From a checkpoint of a small transformer trained on Wikipedia: MLP 384 SwiGLU, 337M tokens.
MLP neurons of a small language model. Each row is named by its layer, matrix (gate and up: input weights) and neuron, and shows model dimensions 64-191. Each number is 500 + 40 x the weight over its row's rms, rounded and kept within 0 to 999. Numbers have three digits each. A neuron's up and down rows have the sign that makes its largest values positive.
After each neuron's rows, "fires after" lists the tokens most often just before its 100 highest values on Wikipedia text that the model never trained on.

L6.gate83:530432454512427517436514448521510532553427533524492526512446451521446490473547509448506493558382499543507484423530494529522464428530463568539508524474481447521563516440517445539437554502547558541434457430441496496489467534488469526543505585465487523455473481526497521429583489529489535495526464582525460561562527546560566479580492486512509514476523540506503530487477437437533433538457
L6.up83:538533409404448483498524477561559501485516433516484507419554488505464502512464479585546497448502497538458538541477517374511484528472484502451533457466432525487490484520504531523499505443497492465497529462567550525540482491466403502545446519539496462480564496461514483509476506466523478480352471489446461415532501526484467519504475434479506504484504488509381465431449497566510462532519
fires after: " in", " ", " In", " in ", " to", "1"

L6.gate109:527477527452485435507516531535529478545505462515504476458512464421507483539490531486492491542456503534525477502546518443491485454538545442528510477466469395515442438452528589528499474454441457540525494546479510511495488444453429500521425510454571535544487510460516500466462534500470506566543492560468495461482602499489436503494559522564498430564526457485473532529504580505517409501539
L6.up109:548572447469548526531499455405519523539522502474538549501575465531531524536497516542421456616522454453599511482526483485489516489536522503535493470486500413492484499497530563541463471476485498481488505512464453460537512494476504538504551542519541555591502480474582474474535546443479520559509588488478545524472391464574471490476474478516517536531542464534488573478481587427456533561532
fires after: "1", ",", "-", " as", "."

L13.gate189:540464488475474573414594514477512441531481518491471526489506499534522427555485511500449554498578444466526491477430488505518533453467463497415535467476489484507485442490529513555544484521492466519471474471442443546543501383508530524572464497551510458506480499407522512425551437504573435471476474524526493491563531421458495539559482482477521501507566518525543504506472466467462529481530
L13.up189:437449487489453485504584476548516402478533467518502517476499445536525494624498532507553555481502479524479486567506478476490537558529543484463498541497492491480491563491524518531488514511537433534498517528577587499480473562517498484542499541566472546439527589409530499470508546560528505501500523497532471521491454531466511523473527494539528512499456429480551552471528458448512542488453
fires after: " S", "S", " W", " H", " R", " Re"

L8.gate321:506510588496528551466474506524488564552569507543551561501553500545480487584498471467506532519510432469543526520534438595542477480479596505572526476467513499530494450501566476528483508447470548537508451484510531505441497497522449550451545530487454446475500487479462523529527523460510514450476533514527471572482463477535544600513535520502486469493477502493525491455428457452488555513467
L8.up321:526482491487511502477494525525481460538457496500470529515506462457509534486493470482448468552538445493491410484494498435487460469508441512500547478460532514487438573515517483547431489399563506499465508505516506514495473482537516557520431448523516509460443512440565498476573479510530419503544468539487511480444509461579535525513492499497531468461439503410550500471563585419565465538509
fires after: "\n\n", "\n", " The", " the", " in the"

L9.gate111:480532569503428612486517526522483416502474511427515458483545493537486493480527460531468582411483508515551458515466505445573543527502545548531513501576427425527477491444515519564488561521581454580567466521586579560474568472463465447531511447515509498556451504456575551554498469483470517467490475539556517516500520476532489583488462574574529441468496540497502482532490471523503456486545
L9.up111:424428592465498516451470444527527473494544549526559535488513490509517487456482421505457544482485478546517582512486522514488542498488487526513513565525491501459468452490486485493521527479491497489486519528610448506452472478506485431527439587493504513535511448521404490496523572555556443470446495468477472498458493415470517496503480549530551395509488511439501463570430516488447490577512
fires after: " (", " N", "-", " n", " c"

L5.gate382:514561482560493595460492513484452440499455517521486477426537502536459447512485452477531503505542491513475378446500499484552527483496529569540519528472462463439490545399568458547548561477538504517481495494532468493495498451457468501529476499501449487495467550467564482440506448527480498457515438482498490410557568517478478551469479514519526473512482474510474561444526533475541513503539
L5.up382:542571526533413533411456563449485463420477496495518523461470508543467485498473448523470499568526464546473414450490500452525592549452487545548515511474500496429460472472514504541557497474545507418477488514519499498459505448504464488496471431540500476510468542400536466457500431523488476491552473485493526418510491449447514503496493542508534521428432530471553540441493530483487529447490
fires after: ".", "|", "-", "\n", "\n\n", " ("

L11.gate204:559499531454510533520458495532551511500490569600497476486437540477433490513503515541502439475492443484492522574546484546556477539503570475428573505526505436507415477449481503516470457508491556516513495436486512487502452495528498487520520476483548526490442562513470617425557454465454474486513505467462544484464519432531472505464468492515455437411532523457487476537516479496538518505591
L11.up204:484479542453529513516459498462512449524483494539479480513461537480489520490472429574411509490530475483575483502552497469576547517493503462434575466483499451444493482536500464530532447565532590505477517488491502497557512497449499516395479512459521547478492437474494479503524539493463499535555499481475488499483518486513482500412504434470504543476486507554496501602485525567522559483488
fires after: "\n\n", " direct", "end"

L9.gate349:530477496433464484457505532540507441608450602400479533525525481490548470496491447581531507447480502548543490463476436533510501471552420542481495503498462461507505478476475501485496508531542479521482492487532493529468504477394480440494452498504516477495541504451490437548520432452481587475421424485517504492568525452474523472536528511510497535460462486553528523466498493522553447445532
L9.up349:446485514515486424523506518465493433544469487497480501496511454506500547547515586492519550527511432560524488475591467486536441556508477481454424466524601498468519432498493535488507512494538571541473511486497459549518490609498483542561500533489488368557565501493587532487485519541470443473561520441462537551555436577552410484465514498510499581483513498515485459499514502522515539428579
fires after: " R", " Br", " S", " r"

L6.gate117:452549475521492524461437443496507434476532526508514487436491495544524533562566515487517525475479467586556528489564554580543539536520464523521419480480512562492573515471523473530578515420466543574530461477548496459531465503471460508473455534477458522439448481438456474512527453501465531456470467526468529501538489467524540551511469463570519491454522490518448539493461490499510435565546
L6.up117:511452462466439551492510389455548511474474465535450534457538516532416490511501448514499459480415540555491479473523606443485467504456504553502529475435530485567497454485485460501461523462546527500498474394518491500475459446559536453585492549527466352489476543535539463501526429552515498487487529542443491450574550477517547431521487486484486507455495549519448520462452522447490480503518
fires after: " in", "2", " In", " to", " for", " at"

L6.gate241:478508540482461525521494467510487476426459489524460518518516558534490461489473608420557507446469442500440457485485492491487491517485495528467538482482445517517510549487514551500429482534489523508438503435480517521494516569503466447477482487450509467418486433452494446477518484519578421472510480644496497468527503479546582505536581445451525531480456559520449618486495477371535467536515
L6.up241:565526437485469541508489424468539503481453523481440468562521559564512510478476547509536508531527551547438517444450483492462485482549552407492439500465517474431521464539487572517494348490561525475504484458437461552491466489537470533491443518500476537592470495499519434482533477492471543544467415559531439471496519463450512488568505526524489447534453532464529541554480501496542528521532
fires after: " in", " In", " April", " in ", " sub", "In"

L7.gate310:510470504500434478438472562576497463490470543445503475487514482555486582423551459514521541476475518567492491457468572511530477513497510541462498503473485530491502448449498489500518476560558544494489464454570497552508485499468533472563442506501532434481386505507569507513519500467588490455457512612555485537499482512500563529503463458526523473496527491516433572436476495468506482467507
L7.up310:525490444579443551462473511463559496467514480498492508526537528520469543522443438488478553478518485592541475419499526498498509512480563435531477531435554450505563485525489446469481481526534535569471455471501436441492446481492462510464460512515535476473554547494499505542543445493457540501503483491437477470525476535455570540493432454473468497410543500469466541511445523532515496562486
fires after: " in", " In", "In", "1"

L7.gate122:491464516493432543497448480463459507442451471497515470433503479529477448502478468488553539466464474560497427465540470530537537515536499481424577500450449537541484507468553511504514505477510558507444453496515454466529452394521477500511496500513487536478468503501521439539557482489521476517498474591524452530486469511547536505557531483483507501497493468538542497485537512414516485458517
L7.up122:508522382461532513527499544528553507460455522482492492509457478496538490503551491469550503517480507539411463506493531473573423466520543559441524442445571536515460488489510411509482454527524468389543533388482522498549457486534502504535482494513491507528424457491546551444472460538568497464483438442501483483449530512432509547479456560493483545519522515520486476503525503534502523537517
fires after: " in", " In", " e", "In"

L9.gate104:479509440506527481506524487444429491564511516509413484486506513554438464466547467508454520535467504480521433485486591482558533471498430504454427534474518529473522569480531417524463541530483536554467436451474513427616468495472532516492481456506425484533482485535532479538538473482539415558484496433521518521507483518528570528465452467459544470525572504564465482541500467556503498429505
L9.up104:469489470550473548537542479527452471472513608491471528486502529550484536514464527489544469505452456503530521412514503515490486559551402516529499490462484493424464438518506430529500489514536454523453472438508447509455436447466477500512503445484516493487456454484517394521480510474503508521524527515507540569537492463556458561401455536465521434521524444518569545431554557547494506560512
fires after: " f", " p", " F", " s", " sp", "P"

L12.gate32:505489506472514549503443520495465458497488541528446402508495542513512446493469458502455466470530512435465458446501471535536483522566558475524524524453471385564487457390500467543517441517452556497522422449492474470412462551544505529457495468418523525398505570503496553478494466524487439507558463528458427419481497413510501511483586498511529492468557459477495516437487460416518464524544
L12.up32:472474474473494520510471520389391450480454510610471511593513510489456509478459439560505460515508449518458528495477462476469471483589484482523544478519517498462485493436542519566449495503497537482463439416489467438453455517497530554490546496498528486461493521520500461488486509525465501559557502514467465410470435448556517500520509475478575602458510504442569515468464510435483474531563
fires after: "\n\n"

L9.gate11:526520544534492559526492535513423490499482550503531435518461453571506495501392457521520574504492573533502496479520439496524560522515491522484472555515545475457392495446423470513514536441581530551507478547486483519502497477454478499447479511476534491506434482437548524580504522479418474545494433529499499497428472463493446509496482491477510506462526470504511459510548445534514472401537
L9.up11:487524515526476512461572448471466468488519509484515531468479413570561488478499461489529521489429513467477477469510465512543602474533513507503489495476437490465467547530544552502486531485540525548463473535573538545440480429450451442448494515573504442509538484465478390465493490478600558553527533452488447532472523463513594521432471506475441411470539493489478495500503511524483555502526
fires after: " M", "-", " Con", " W", " co", " ("

L7.gate214:613480479456484484531459508500605454464474441517529459466435507534504418481451507504479477489519545429492519493592500484516523495532531566517458471437491470503469491485474485565516579477554426476502473478491464578447430521420461465457562449512516460508497451554541441528511461476430507503498499526407467502457543529532522411495546566557491419459501572482462522490522522501587441470497
L7.up214:503512489511516541524506475467440551545587523438534511500483475519495537488565503474413508411448493590532523506486582433479557616438494476459526522489547503523441497537489452456489573548531483507527466470512424447576559530502502472482540531456501509512535510527493515501504485540515436494560456506436528518526455539519539526525494497453539488509531515493488484473428459475509536448434
fires after: "2", " to", "1"

L8.gate74:481538546484470521505456473442553534447482479503589523471487551457496410483542500521506461444440498538567477460587504456568567465591479537494447470485503503434536518461502428508523478462539384458486441501471472510565444559556533521486485520460435524498585467512485517506515481463478475518502442552488538435498516534449491499524463497493546450467570536453543530481508494461552503492516
L8.up74:543480508487443565503472495534503472468535474456519535546510522496517475448610478476444583425501514527537518497504499494576557501422537463460458495515462560482489450465567458536530590437446490495473468467553538518497421454479495512500493420592459469536460487499509473450509511498562513490533442488447527461527461426527527433478514461496547431501493521540499534413502436467519553462499
fires after: " in ", " ", "1", "ing", " born"

L5.gate340:515569509556421549448533504450445374540489542466502516488498487492502467552495487495494442562492427534463460448468455551531479494521517547495515565487481464487491552455521494523553463482533501494531532531530537498529418468450516488579544538476509432460480494421588479438535506535497500496514554564543503445492541554473504552447464466574539504550486438458538557531548514563539443522533
L5.up340:509605523526463514435533503487504496489478522569579519483504555481500529457598480537465469601457444516567456477454426578508504531542470528557570515538531512442529527521470491510456521475570438455531516540568524476522438514467496534584461566519550379516526508516565474456515546525426582513490548523520566457503478542457522506469471442523519505537501463474525517531485528513453511471515
fires after: "1", "^{", "-"

L8.gate160:468439506480468491487495468527565498513490467476525537478470488529507484433484549390531492462499532556527486471529498500477484487553496521489553515495506471537530531472499475426502493473612457532500460500551527474653469562467539475491483461506454467533468460559502476542527526565461477440541471514446523529468565560526496516514503532537528503463541511580491449444484542435532477478492
L8.up160:529389454528452411474536498441532482454530470509560516498469425531476507522501458456539473392499492499515540470527548497523529493470494451523519425527515428597483470535496472479493536483450478486549559475498485537552489565404497490540472576515501506527474488541550486495471425415481580461536512502460514430517521486489537456507542470540425492539538519554479486493429485582493459469421
fires after: "2", "1", "9"

L9.gate167:522460476460471463505577561492442464588414543502548548478550509432499493493493504523517574445448483492564519492493489511505495443500504550441551441534433458516447539443517465499513441510515485528447494490513508547499446450575516599551502502517512505506525552439544420510532441494484489475467441529471528526557591497509468490524475486530499468547449441521492509505458415532535478429542
L9.up167:458531503506454486546442470514529400467551522547489491516490448506526519505519555488482523541534490489528485479403496533485513508498536479457484505524544558416509505463517508472467555518455497499500510473550377518543534541532506512487577443540494472529468493502565534448560543497477523521553517511497520467465522481464453516504570469506467482512488539459553494396467451458444448488500
fires after: " R", " d", " ac", " head", " Off", " S"

L9.gate300:468484476499483462523533545446506468599490474491532453414528539504543494486489542434533527510518464492519513526536535490599542497556467529475506514459492490428544541511552394543544481495476463507461466469488474499504533472521498512439473496506415508582488541545507410537544438456505448516455558417546457444500480510484520512491526481479529422460481431555453522593495548559537465517583
L9.up300:512477452515524521489494488433455496536517543498470440506554537540589498492499559447508538493517539474470414461504585491570544469489435518548557433539474494471519520487509485527518450482473540466479482485572430458465498494555547528529523397565461477501477592468478488542536526518500545474510473500575462526497548533436500596547453467396531462497452478502526507476538545535469533490491
fires after: " F", " p", " P", "-", " f"